config.toml
n_layer = 9
d_model = 448
n_head = 7
n_kv_head = 1
head_dim = 64
d_mlp = 2688
vocab_size = 16384
activation = "gelu"
norm = "layernorm"
norm_place = "pre"
norm_eps = 1e-05
positions = "rope"
rope_base = 13800.0
rope_fraction = 1.0
qk_norm = true
attn_scale = 0.125
bias = "none"
tie_embeddings = true
parallel_block = false
init = "normal"
init_std_qkv = 0.0311
init_std_o = 0.0386
init_std_up = 0.0445
init_std_down = 0.0445
optimizer = "muon_hyperball"
lr = 0.0226
lr_mult_o = 1.25
beta1 = 0.95
lr_head = 0.00591
warmup_steps = 24
schedule = "wsd"
decay_fraction = 1.0
decay_shape = "pow"
final_lr_fraction = 0.1
batch_tokens = 131072
seq_len = 512
doc_mask = true
train_tokens = 464600000
steps = 3545
dataset = "wikipedia_en"
MLP neurons of a small language model. Each row is named by its layer, matrix (up: input weights) and neuron, and shows model dimensions 64-191. Each number is 50 + 15 x the weight over its row's rms, rounded and kept within 0 to 99.
After each neuron's rows, "fires on" lists the tokens most often at its 100 highest values on Wikipedia text that the model never trained on.

L4.up1024:68 78 59 76 46 40 47 38 58 53 51 38 54 59 20 61 66 21 65 45 62 39 53 44 34 36 41 61 58 70 45 38 63 60 63 57 45 58 63 35 58 45 56 57 74 47 51 61 65 60 29 40 65 37 44 65 36 45 47 55 43 63 66 64 51 50 60 48 72 54 42 53 64 66 49 40 37 62 56 39 53 14 46 61 60 25 49 49 29 50 70 69 39 41 46 50 64 56 71 38 55 63 54 39 60 67 25 67 54 57 44 38 53 37 42 45 22 43 38 68 63 42 56 43 46 57 39 60
fires on: "| ", "\n", "is"

L4.up1617:51 29 65 50 55 58 36 39 64 56 69 67 42 43 41 91 62 68 29 18 58 53 69 38 29 69 33 47 48 50 43 48 58 52 68 54 42 45 20 42 42 34 69 45 66 42 68 47 58 65 50 28 44 63 21 70 80 62 28 33 51 39 59 63 42 56 37 43 74 40 65 60 54 69 49 60 59 47 28 45 38 67 61 19 63 55 46 57 56 57 51 47 70 46 59 55 67 54 25 38 52 50 44 73 66 54 60 45 43 54 48 50 21 40 72 42 33 47 51 48 53 59 66 39 81 58 27 53
fires on: "a ", "is ", ", ", "an "

L4.up1676:39 38 83 60 29 39 59 65 27 66 39 46 45 80 47 95 52 78 45 39 48 32 49 59 28 61 68 55 54 70 28 38 48 29 57 55 54 48 45 36 51 35 42 42 50 46 47 56 47 22 17 61 50 40 53 53 49 43 25 48 55 61 62 34 40 51 32 66 68 54 45 57 42 50 67 49 65 38 60 41 64 40 62 48 55 42 37 85 67 91 43 48 45 45 91 74 61 52 71 39 66 54 50 65 59 42 40 24 47 41 54 54 62 67 43 56 61 70 35 18 76 63 58 57 48 54 50 49
fires on: "a ", "\n\n", "(", "popular "

L4.up865:39 43 53 57 62 52 48 33 46 38 40 27 44 66 53 59 25 60 39 39 32 33 43 63 36 80 48 32 61 53 51 51 45 30 44 47 63 70 51 66 46 37 46 31 49 54 69 43 50 53 46 45 27 00 27 67 43 38 32 49 64 34 42 50 51 19 30 46 47 59 60 63 37 29 64 44 51 60 64 10 60 39 54 72 30 24 60 45 57 52 40 68 37 27 44 41 54 35 61 49 59 27 48 25 25 49 28 59 35 48 46 27 68 36 68 45 56 52 62 07 27 56 27 61 52 45 48 63
fires on: "also ", "not ", "\"", "then ", "just ", "first "

L4.up2437:56 59 59 31 50 46 48 40 43 53 62 31 42 48 78 30 59 48 24 48 66 46 52 44 15 30 53 53 61 61 29 66 36 57 48 47 57 72 60 60 26 39 39 58 14 44 57 41 65 24 42 25 76 62 46 63 50 39 62 49 50 46 49 39 31 42 57 68 77 66 74 00 44 66 66 58 32 50 33 39 52 55 50 54 58 44 68 34 88 77 62 55 48 39 65 56 47 34 58 44 42 60 59 43 30 35 72 31 39 38 61 46 57 36 31 39 50 54 53 57 79 22 22 28 63 51 66 56
fires on: "-", "to ", "in "

L4.up1486:52 47 21 38 42 22 56 50 52 33 89 48 53 66 64 40 43 46 60 46 72 47 25 52 33 68 40 45 41 52 30 36 26 45 54 57 29 55 70 45 46 32 60 55 42 53 44 42 48 35 66 46 64 58 46 27 22 38 51 30 57 39 77 41 48 58 43 73 60 63 35 83 45 69 57 42 67 55 42 55 36 60 45 62 53 60 63 40 64 44 34 47 41 62 59 58 81 43 51 83 34 50 29 70 58 53 63 77 40 29 54 41 33 04 72 40 60 23 43 40 46 25 60 63 57 53 37 35
fires on: "us ", ". ", "um ", ": ", "ia ", "oa "

L4.up1088:44 53 27 65 34 55 71 24 38 54 44 09 50 66 53 49 36 82 42 54 24 64 39 30 26 76 73 37 52 30 20 31 60 55 34 63 36 54 38 62 53 27 56 62 57 45 52 36 59 46 39 31 46 56 49 35 42 68 73 44 41 37 48 44 38 48 64 48 33 42 54 46 55 59 51 76 39 44 51 29 52 42 39 59 64 40 43 84 40 27 57 75 66 39 57 44 41 38 60 70 52 30 30 56 40 48 70 37 51 49 33 45 62 47 60 67 64 62 29 53 41 50 68 48 52 62 41 70
fires on: "of ", "by ", "such ", "for ", ", "

L4.up1664:57 37 67 69 43 56 29 56 43 50 41 41 22 44 89 60 47 44 42 22 54 49 62 24 54 43 34 63 36 49 50 39 47 71 62 53 58 53 52 55 46 46 29 41 56 70 45 55 34 36 49 44 72 38 59 38 23 25 46 46 53 32 41 60 28 56 25 42 66 46 42 59 54 70 35 56 62 41 36 24 53 51 47 25 80 63 56 57 50 50 53 35 55 51 45 64 63 38 36 39 16 32 55 83 67 43 21 37 45 54 44 34 60 50 69 44 49 56 37 64 47 36 54 72 45 59 44 52
fires on: ". "

L4.up2410:65 45 63 50 48 35 34 34 58 68 46 53 83 48 41 73 58 58 53 45 68 49 56 56 47 42 48 18 45 76 18 40 54 69 29 58 69 29 40 15 50 57 32 49 34 41 40 35 32 32 60 54 51 66 41 68 54 59 68 19 94 46 63 65 16 39 58 62 24 51 43 62 55 54 45 45 51 43 45 47 65 70 60 50 20 37 52 44 51 33 50 52 67 39 41 55 44 23 44 71 76 50 46 47 72 47 48 66 62 62 71 54 60 64 41 46 51 51 48 50 62 44 39 50 67 60 46 25
fires on: "==", "===", "\n"

L4.up1656:61 39 57 47 76 60 41 46 05 34 74 29 41 45 35 39 61 40 49 14 65 27 53 44 75 54 46 33 59 48 54 36 22 14 32 71 56 51 26 59 35 43 81 21 46 70 29 23 54 52 45 70 44 73 45 39 37 40 56 57 53 67 41 45 49 53 35 46 21 23 43 67 49 78 45 33 80 69 42 27 65 75 74 42 25 40 57 55 70 36 39 73 73 54 27 55 85 87 67 51 56 45 54 75 45 61 70 77 65 55 42 57 76 86 52 63 46 51 57 22 64 74 49 59 63 42 30 79
fires on: ", ", "& "

L4.up932:43 54 66 54 56 21 71 63 33 43 57 14 19 46 39 55 27 67 50 64 53 74 60 63 68 47 47 36 66 49 75 48 47 71 49 41 45 27 54 75 42 52 00 46 46 28 54 66 63 61 39 72 35 37 49 57 24 54 48 48 75 31 42 48 72 72 69 53 60 29 60 64 37 70 62 62 52 68 48 44 24 45 49 49 50 77 78 54 50 50 32 55 09 35 56 39 08 75 30 65 32 22 46 34 90 50 61 55 55 40 34 61 35 56 71 48 47 53 52 46 78 57 48 59 08 50 51 19
fires on: "| ", ": ", "; ", "', ", "es"

L4.up605:51 51 80 62 49 42 51 30 33 55 55 30 51 61 23 25 43 47 53 24 70 69 16 43 53 64 46 56 83 44 64 34 57 48 53 78 40 50 23 37 57 51 61 32 67 50 40 23 55 30 29 61 45 51 53 50 60 12 51 48 40 49 63 24 24 46 40 53 35 21 47 65 47 36 69 38 56 63 43 45 47 48 60 43 25 32 47 56 62 46 45 65 45 40 14 43 58 24 69 54 56 62 42 66 37 94 49 38 45 35 63 41 42 56 63 53 22 66 47 44 28 44 41 29 39 47 33 47
fires on: "| ", " ", "– ", "-", "highest "

L4.up2464:76 20 56 38 45 72 49 34 38 34 48 51 51 58 41 68 42 45 53 49 71 50 65 58 25 78 27 24 56 46 54 51 40 42 62 37 78 42 39 87 60 69 56 49 40 44 35 82 57 42 70 40 20 47 47 50 53 60 56 51 47 84 42 74 46 60 89 88 47 20 72 67 30 42 63 52 68 44 74 38 56 46 66 24 54 40 62 77 41 45 45 72 48 54 25 92 17 32 54 55 37 54 70 24 54 39 69 34 22 46 46 62 36 54 50 45 33 55 54 29 47 68 33 55 31 52 59 52
fires on: ", ", "at "

L4.up2245:43 53 69 46 06 47 88 30 57 30 54 24 43 44 53 30 61 27 42 60 65 52 64 48 36 57 53 19 42 49 40 58 78 53 42 64 74 46 55 36 66 61 51 56 53 46 18 39 44 59 54 53 43 37 29 59 26 39 66 27 63 47 62 75 72 43 53 41 52 51 45 60 50 56 61 84 35 80 56 46 47 66 65 62 56 31 38 37 50 63 41 34 15 46 53 72 35 24 49 55 61 49 52 53 47 68 65 58 36 81 65 27 70 51 44 62 35 41 74 49 60 58 52 32 44 51 69 42
fires on: "==", "h"

L4.up2666:63 66 58 42 68 60 58 57 84 45 27 68 61 82 03 25 36 44 24 41 55 47 62 40 71 30 27 61 36 25 73 71 79 71 41 21 62 40 40 62 59 24 50 38 76 49 72 36 53 41 69 48 55 68 44 53 64 55 42 47 49 54 60 33 43 63 86 60 53 45 42 30 35 48 59 55 27 45 66 78 44 31 33 54 65 37 44 49 42 47 55 66 42 68 55 63 22 60 42 71 54 45 51 25 56 72 54 32 38 79 49 36 65 32 12 51 31 53 54 36 51 44 39 32 48 47 42 58
fires on: "|"

L4.up552:57 50 72 41 47 66 36 47 75 48 35 51 70 69 61 61 66 50 50 44 71 38 69 40 61 30 41 59 57 34 29 14 60 38 58 58 27 74 67 30 28 30 28 55 57 64 35 29 56 64 35 45 11 71 48 18 32 70 58 45 63 49 89 44 53 42 50 46 51 42 71 34 46 49 40 45 43 18 47 39 54 42 65 54 56 39 29 38 52 51 50 41 37 55 47 36 47 59 33 45 57 30 62 36 46 37 59 55 43 49 67 70 52 34 52 50 44 34 55 70 44 57 48 43 36 50 38 43
fires on: "li", "le", "les", "p", "ou", "cre"

L4.up1358:73 57 50 21 65 42 47 27 73 64 44 29 38 47 71 45 52 49 43 44 42 50 82 23 69 30 43 58 39 46 41 42 64 58 45 60 71 55 56 54 57 32 62 69 53 38 48 50 61 48 23 31 23 32 53 39 43 27 65 53 67 54 69 48 44 40 55 54 71 38 49 86 10 50 36 40 44 47 36 42 38 43 56 51 41 37 37 35 42 64 32 65 59 39 60 75 65 64 58 51 42 72 82 60 35 58 69 40 57 52 55 38 58 64 44 57 39 70 27 56 97 41 11 51 51 41 73 24
fires on: "to ", "-", "of "

L4.up434:27 60 71 36 76 18 74 56 44 38 56 45 63 59 69 32 46 65 46 45 27 58 51 35 47 70 47 50 45 47 38 34 48 66 62 43 42 45 61 25 48 65 53 42 20 57 69 53 75 29 55 56 33 45 39 61 48 60 70 42 44 56 50 63 25 63 67 35 73 52 51 65 82 27 53 51 32 17 49 49 48 33 60 34 53 32 36 57 56 44 45 25 50 66 39 33 75 51 51 46 55 38 61 62 38 56 58 31 37 46 20 58 59 47 67 27 19 65 26 55 76 51 13 21 44 43 24 63
fires on: "/ ", "Candidate ", "Label", "|"

L4.up594:38 57 58 51 49 54 31 51 73 29 35 50 77 52 60 61 23 61 71 50 49 70 46 57 46 64 40 36 32 48 53 42 39 31 55 58 49 21 44 38 43 39 54 55 44 51 45 50 33 42 25 49 24 64 41 53 55 55 79 50 61 61 38 43 49 18 52 40 33 32 33 18 30 94 40 27 28 48 61 62 46 40 29 71 54 53 36 56 23 66 13 36 24 58 69 53 38 55 42 68 37 40 46 43 54 84 21 52 64 83 27 64 45 35 50 68 60 69 49 33 75 63 33 67 39 48 61 20
fires on: "of ", ": ", "is ", "was ", "by ", "to "

L4.up2268:24 69 60 47 53 52 51 46 43 26 48 39 36 62 71 52 58 52 52 66 43 70 63 41 21 94 30 36 42 48 59 80 66 59 57 37 66 42 30 92 64 37 77 47 37 62 50 53 23 38 57 45 34 26 46 59 19 46 62 36 42 39 59 81 21 54 27 35 79 39 71 40 23 46 56 57 60 64 36 44 72 45 31 61 31 64 30 58 49 17 66 74 43 61 46 67 50 26 63 26 41 56 54 51 45 38 40 63 51 29 81 38 34 39 36 57 32 30 26 03 45 59 44 38 36 57 63 29
fires on: "to ", ", ", "they ", "also ", "it ", "not "

L4.up2223:58 50 51 29 45 53 64 38 48 23 54 60 58 35 70 39 65 34 45 52 57 29 52 42 14 63 18 38 43 48 63 60 57 48 41 52 37 51 68 28 42 45 51 66 67 44 45 66 66 50 51 35 44 42 54 24 58 33 64 05 37 39 46 63 34 28 53 50 71 52 40 38 37 63 60 62 58 34 59 30 48 41 44 53 62 61 69 58 27 75 53 53 22 79 56 59 46 25 26 62 42 61 30 86 73 66 65 37 37 59 32 26 37 42 36 59 55 22 30 56 38 33 75 73 61 32 43 53
fires on: "==", ". ", "."

L4.up568:62 17 49 87 34 58 33 50 30 30 67 43 40 38 40 62 39 55 67 12 50 61 43 73 00 54 43 46 57 51 60 37 62 59 34 62 61 46 57 39 26 75 60 40 43 59 81 47 59 46 69 54 41 13 68 40 48 49 26 41 38 66 41 64 36 71 30 48 65 35 77 59 47 70 43 64 68 58 59 23 54 61 62 51 51 44 42 40 52 34 21 41 61 41 50 51 71 62 48 54 26 28 45 35 41 14 48 60 42 45 31 29 55 52 32 74 56 48 40 66 68 23 67 68 73 72 36 77
fires on: ", ", "and ", "., ", "& ", "-", "–"

L4.up17:49 48 61 44 28 60 49 42 49 66 46 48 74 51 47 53 57 41 37 55 36 62 65 48 67 80 45 35 68 61 25 64 44 71 50 32 53 53 44 36 40 54 82 39 53 49 41 33 35 65 55 40 44 76 37 65 40 38 66 45 53 36 51 58 46 76 90 45 39 38 70 37 22 56 38 48 70 59 59 54 59 47 58 59 30 62 36 44 49 36 37 68 67 80 46 40 33 19 43 40 31 47 61 39 36 22 31 62 47 58 60 23 52 39 34 74 57 62 70 33 59 26 29 58 52 41 73 09
fires on: "of ", "at ", "band ", ": ", "\""

L4.up935:41 38 52 67 54 44 52 46 60 65 57 35 65 47 65 67 37 47 40 76 66 33 38 35 47 62 40 63 44 46 70 72 42 51 41 60 64 30 75 44 46 34 71 73 48 67 53 31 46 41 69 60 40 91 53 61 52 55 68 53 40 60 45 47 41 46 59 61 31 35 57 55 50 48 36 57 81 67 68 45 88 67 22 42 47 28 29 50 53 50 76 40 52 42 38 15 24 46 26 49 65 62 53 42 48 54 59 41 56 29 32 83 48 39 57 46 44 46 41 45 49 47 65 72 50 48 65 42
fires on: "==", "\n"

L4.up809:72 41 60 43 43 56 34 70 39 51 47 34 24 58 48 27 29 45 54 47 62 45 46 63 51 35 49 42 55 27 47 51 44 37 29 21 59 42 53 20 58 53 38 48 36 43 60 53 29 35 19 60 36 66 72 42 73 39 32 46 72 63 50 59 62 32 49 44 40 40 48 64 58 54 50 54 59 37 61 49 32 58 44 82 79 68 68 39 35 42 52 30 50 57 58 49 29 46 67 43 37 34 36 40 49 50 51 27 42 51 68 39 63 50 41 49 39 46 68 39 64 26 34 73 55 44 25 28
fires on: "a ", " ", ") ", "u "

L4.up937:62 16 87 49 45 42 38 40 68 70 51 38 42 55 03 69 57 80 50 42 48 42 65 61 13 35 68 53 55 54 58 18 42 48 49 63 59 44 48 48 17 50 31 41 46 57 69 52 49 61 51 70 41 42 26 61 50 42 44 41 47 56 42 43 63 80 45 35 64 47 64 58 38 64 68 35 67 39 56 23 55 23 56 40 48 58 58 66 67 48 21 53 48 26 10 69 71 89 43 43 50 33 43 50 52 48 46 47 30 62 45 49 61 63 32 73 44 45 62 46 43 75 56 67 18 79 60 29
fires on: ": ", "', ", ", "

L4.up789:48 29 52 51 40 30 85 31 60 42 73 51 53 53 38 17 37 46 34 22 63 47 53 43 60 51 70 18 38 40 45 52 78 45 27 31 29 51 76 58 52 45 48 60 62 56 37 52 40 81 80 28 53 47 54 83 57 56 32 35 47 26 64 43 78 63 42 52 40 51 35 51 46 83 25 55 33 35 56 37 50 53 61 31 29 58 62 42 47 35 58 48 47 70 40 62 29 60 48 77 78 42 53 36 32 46 43 31 63 75 39 56 57 51 82 47 31 15 43 18 75 52 51 05 32 49 44 82
fires on: "==", "\n"

L4.up2457:51 55 21 62 43 41 67 60 51 58 54 65 69 77 52 58 50 29 60 42 59 35 35 32 67 32 63 51 46 28 47 45 56 63 61 47 54 67 33 19 71 48 64 41 42 19 60 37 62 46 50 43 29 58 81 27 53 51 60 53 60 64 49 30 59 46 38 53 46 29 74 31 24 47 43 27 42 29 57 69 40 49 18 65 44 45 44 77 59 59 24 34 57 50 59 39 47 54 78 68 47 73 48 26 50 47 47 54 57 53 78 38 21 50 43 58 80 56 45 40 39 46 58 38 77 48 43 48
fires on: "to ", "|", "| ", "of "

L4.up263:66 35 44 75 66 30 59 44 28 26 47 42 58 69 30 73 45 64 56 48 46 56 33 39 70 46 29 23 58 45 72 55 53 86 27 46 45 59 48 58 66 86 58 33 59 49 55 40 37 25 65 63 24 79 40 45 45 38 51 69 50 56 62 40 33 42 41 51 42 65 67 63 43 55 65 36 61 47 13 37 33 30 50 45 42 32 44 49 50 37 35 48 63 32 63 32 51 43 39 46 32 27 28 62 85 44 79 58 46 73 20 64 48 76 44 38 53 39 61 69 66 76 36 48 48 38 47 54
fires on: "and ", ", ", "ed ", "& "

L4.up1589:38 46 56 44 42 34 54 58 21 56 30 52 50 86 55 53 67 74 62 68 77 49 57 56 43 73 53 52 40 64 51 69 42 40 42 51 67 53 50 36 33 54 27 46 45 54 21 35 43 50 26 52 59 62 25 49 63 53 51 40 46 47 31 44 59 64 18 40 58 45 73 57 33 71 58 34 46 51 32 38 09 35 32 64 65 49 58 38 28 33 34 53 64 60 64 45 33 50 29 68 42 39 58 54 37 46 42 61 64 29 55 58 23 78 59 55 65 73 57 44 47 46 53 65 61 21 68 43
fires on: "\n\n", ".", ".\"", ". ", "|", "| "

L4.up930:75 20 63 48 65 54 66 62 57 45 69 52 54 55 46 72 55 57 46 35 77 37 51 56 31 55 51 40 62 49 38 39 32 41 56 45 50 39 34 18 39 48 66 40 56 57 32 75 54 31 53 44 32 65 42 99 51 78 17 69 55 52 44 37 46 67 63 62 59 51 77 48 56 23 62 48 60 54 51 42 06 69 62 33 43 59 51 31 41 64 56 53 32 76 61 61 22 65 47 75 38 56 51 67 80 61 77 50 21 32 43 52 81 47 75 44 59 39 47 45 68 62 26 55 56 47 45 71
fires on: ", ", "by ", "a "

L4.up372:99 56 56 34 65 57 45 68 66 46 48 51 55 41 43 38 47 68 44 30 58 89 48 43 90 46 61 39 12 43 44 66 51 56 12 39 63 49 39 65 26 36 45 43 37 58 48 44 74 62 37 62 36 71 50 44 34 51 51 64 69 74 60 64 58 51 56 23 20 43 50 52 57 42 64 58 46 35 59 50 56 52 57 38 88 62 34 54 24 55 50 99 30 52 54 29 55 40 50 48 39 73 52 38 69 36 47 46 51 63 52 38 55 40 48 53 27 33 44 69 64 63 05 48 75 37 44 56
fires on: "to ", "–", "-", "and ", "– ", "po"

L4.up8:55 74 47 22 64 78 61 30 53 50 68 35 62 75 67 65 33 48 51 46 24 76 36 46 34 68 27 39 47 21 41 59 70 42 68 37 50 51 37 45 47 40 51 56 61 58 46 07 36 52 23 42 18 24 43 70 45 55 55 78 78 38 55 58 47 63 33 47 58 51 20 50 40 49 80 66 30 63 33 52 40 39 64 48 57 70 63 56 41 47 78 79 66 29 40 47 53 59 68 46 28 66 57 56 43 59 57 69 38 75 54 44 57 67 48 53 21 52 67 52 53 63 58 43 60 45 49 23
fires on: "to ", "can ", "could ", "be ", "'", "also "

L4.up1743:31 52 68 52 76 55 33 52 58 69 57 42 77 38 64 48 51 33 64 57 57 56 50 57 35 58 40 50 55 59 46 52 55 42 63 65 42 43 59 40 58 28 83 81 59 55 26 76 59 45 62 61 33 67 42 43 42 56 20 39 36 55 37 42 24 57 59 39 43 52 69 68 55 53 44 77 25 65 59 54 55 43 45 21 51 50 65 55 57 62 66 66 58 47 43 65 68 49 43 69 76 58 67 55 41 68 31 40 72 35 68 61 60 25 53 63 81 76 56 32 59 63 62 54 38 58 61 39
fires on: "i", "-", "ept", "ili", "u", "tig"

L4.up1439:36 45 73 75 58 63 35 33 83 61 63 56 52 97 67 67 43 24 24 35 40 44 70 50 40 48 49 40 68 60 33 31 49 48 48 72 39 50 70 37 29 38 57 24 55 48 79 43 75 55 44 57 70 43 51 38 48 80 43 40 35 59 60 51 48 56 25 18 47 80 53 40 67 51 50 52 49 66 88 40 19 45 36 58 55 28 47 26 48 29 51 38 49 74 53 47 43 56 62 43 25 63 70 65 53 59 72 52 62 49 17 43 66 44 52 70 38 55 41 45 68 48 58 47 69 49 47 63
fires on: "| ", ", ", "; ", "ar"

L4.up2133:50 74 71 53 67 54 47 46 51 39 52 24 30 37 22 27 11 55 40 61 42 49 61 34 30 30 68 59 54 55 23 35 56 29 42 31 38 78 42 61 79 56 44 63 49 43 50 47 42 70 38 68 51 45 41 33 43 63 56 52 38 32 38 31 47 69 37 86 81 46 49 40 29 36 68 37 68 62 67 47 52 57 49 58 71 54 21 62 52 53 28 74 56 69 35 50 27 72 28 45 50 37 63 85 43 35 42 29 55 63 33 61 46 58 55 48 44 57 46 47 47 32 45 47 60 60 50 39
fires on: "| ", "with ", "and ", "was ", ", ", "of "

L4.up1313:38 49 48 43 57 34 66 29 60 40 30 59 43 43 32 43 39 60 38 62 83 70 50 75 73 55 46 54 54 46 55 11 24 23 30 40 51 29 53 69 63 50 46 46 44 60 66 42 37 54 26 32 65 47 40 52 64 27 43 45 72 54 48 41 23 51 35 30 64 30 63 18 37 44 59 52 66 52 21 64 44 40 55 52 22 58 37 72 46 45 40 69 47 61 76 28 45 69 48 44 51 30 29 29 35 37 52 30 73 45 71 59 37 52 43 61 39 65 75 48 41 41 41 68 52 55 26 40
fires on: "| ", " ", ", ", "a "

L4.up16:78 36 62 28 41 34 33 52 79 46 29 38 29 56 19 25 36 55 64 24 63 61 28 31 49 49 53 23 48 52 81 58 27 45 45 32 30 36 40 28 46 64 50 34 56 46 65 41 59 34 50 33 26 49 57 40 67 30 29 42 39 46 77 32 55 35 41 67 25 73 62 63 42 56 56 76 33 49 57 67 54 62 34 63 47 24 50 57 52 64 43 47 63 37 30 67 73 45 60 38 71 40 43 41 39 71 57 39 68 56 37 59 09 34 48 34 66 49 41 60 90 56 79 53 47 46 56 58
fires on: "the ", "and ", ", ", "s "

L4.up375:43 57 48 32 21 60 36 28 71 75 58 22 40 49 41 40 30 52 40 39 48 45 37 63 52 69 55 48 60 51 35 35 47 26 52 27 47 77 33 47 44 56 40 36 57 50 52 40 57 38 48 45 35 62 28 36 31 62 12 34 57 68 47 50 27 80 40 38 40 86 32 78 37 63 47 57 54 56 45 41 50 56 80 50 63 36 26 47 49 46 48 25 58 54 64 51 52 69 71 49 45 38 62 20 70 71 54 54 60 70 48 66 51 47 59 33 54 47 37 45 62 50 67 56 46 23 52 60
fires on: "| ", "-", "mission", "6", "not ", "3"

L4.up2328:32 48 48 57 54 54 46 37 61 13 71 53 70 56 52 47 75 41 56 41 47 47 52 64 50 45 51 04 40 28 29 36 47 45 60 38 48 41 29 89 39 61 41 22 57 35 50 42 31 50 50 48 47 78 39 58 51 66 53 54 46 17 46 69 51 39 34 61 49 53 54 45 40 55 30 51 34 58 40 47 25 40 12 21 55 50 80 49 18 40 65 45 39 27 44 58 58 55 73 21 58 70 79 41 51 72 29 66 34 41 39 46 45 54 23 61 28 38 56 56 44 71 49 45 56 37 57 78
fires on: "==", "==="

L4.up2407:80 48 83 53 41 34 56 38 60 17 52 60 35 66 08 67 47 84 59 47 74 57 77 63 56 79 69 24 38 37 47 46 56 39 41 24 50 58 42 67 36 52 58 36 50 56 64 71 56 46 54 29 63 64 53 16 57 57 19 19 23 59 46 49 45 69 34 60 67 41 62 74 42 70 79 25 51 75 36 82 22 89 36 16 69 57 73 58 58 62 36 23 52 37 68 70 43 32 49 49 38 37 86 42 58 58 46 43 67 45 72 47 57 56 50 42 30 55 61 47 39 29 33 48 38 61 50 60
fires on: "| ", "3 ", "0 ", "-"

L4.up2254:60 37 46 45 28 52 35 51 50 21 62 34 53 57 06 30 32 84 79 74 60 31 39 70 66 48 12 27 40 49 51 71 32 25 60 32 33 66 47 61 43 56 66 53 54 50 65 51 66 58 68 54 39 42 64 36 58 26 40 17 66 56 70 43 55 27 38 61 64 30 43 74 54 62 68 59 24 37 71 32 57 50 40 52 50 35 68 55 62 42 38 37 16 62 42 47 72 61 52 58 50 64 48 39 60 64 44 61 16 48 14 66 71 48 42 18 48 59 56 41 38 57 60 24 46 60 71 27
fires on: "-", ". ", "–", "4 ", "3 "

L4.up1426:33 48 12 43 43 43 53 47 21 44 62 54 43 37 71 42 54 70 57 58 45 52 39 53 70 38 48 39 59 32 73 48 39 59 47 31 61 39 79 19 57 32 29 44 57 64 34 76 26 48 56 22 37 54 38 60 47 52 44 51 46 49 45 50 68 55 58 55 48 61 52 78 53 37 49 66 91 46 44 42 26 65 59 31 48 40 72 60 50 36 56 49 24 48 59 56 43 36 40 43 50 48 37 50 53 39 62 56 39 48 45 34 59 57 46 48 53 48 30 48 60 64 62 44 37 62 48 75
fires on: ", ", "; ", "(", "on ", "."

L4.up1273:43 63 44 64 68 44 59 53 71 37 33 71 33 42 52 41 73 58 63 62 64 43 32 59 60 49 42 28 87 65 64 71 59 51 54 48 72 41 21 17 62 34 35 79 40 51 59 42 53 34 53 56 18 42 48 57 34 65 43 60 39 81 55 37 55 42 54 48 54 62 43 40 13 55 50 53 46 52 42 60 52 39 51 68 25 45 49 51 38 52 25 52 47 36 60 28 40 44 39 53 39 18 48 28 59 44 58 60 57 41 66 38 34 91 65 62 61 47 45 56 52 68 42 38 51 40 66 53
fires on: "| ", ". ", "\n", "_{"

L4.up1908:68 57 40 53 32 55 73 47 61 33 61 42 72 30 67 43 69 59 30 68 44 37 63 42 81 20 78 44 48 57 36 54 37 47 57 50 46 63 34 59 48 35 52 70 44 43 44 62 30 49 53 59 00 40 18 55 53 37 53 66 64 25 59 59 44 54 32 23 41 46 88 50 35 32 47 60 67 19 71 43 57 55 70 43 46 53 50 31 56 71 45 52 47 56 44 43 31 30 57 31 47 49 48 47 57 48 51 69 46 86 65 35 49 56 51 44 60 58 48 67 55 33 45 39 50 49 55 53
fires on: "S", "s", "h", "un", "H"

L4.up790:61 50 27 41 56 33 35 66 59 40 64 39 42 51 63 42 38 37 45 46 71 25 64 39 39 33 59 62 44 47 40 61 49 20 38 55 44 47 27 52 36 75 50 47 39 55 68 54 67 61 27 54 50 39 49 39 57 22 58 10 53 54 69 29 35 54 50 59 79 77 43 80 81 54 44 50 42 50 60 22 64 46 49 59 34 68 40 64 80 63 40 67 44 33 43 46 76 65 46 51 42 70 59 50 57 51 61 62 61 46 69 45 36 68 71 57 38 49 64 60 48 60 54 46 47 59 39 21
fires on: "-", "ang", "ong", "ing", "un", "ch"

L4.up2394:49 53 55 36 56 66 71 43 62 38 52 44 47 51 68 53 52 71 54 36 72 47 35 57 43 62 55 52 42 51 43 53 46 26 51 59 18 32 85 45 56 52 60 23 40 46 56 37 70 78 59 41 52 38 38 53 58 57 73 23 37 60 51 67 60 44 76 58 64 11 42 56 56 43 48 18 69 38 30 56 62 74 59 44 47 62 57 64 45 49 76 42 40 24 55 63 63 49 64 49 63 30 54 53 53 63 43 39 69 61 23 48 61 33 62 40 61 30 50 53 60 24 44 47 44 42 27 51
fires on: "==", "\n", "\n\n"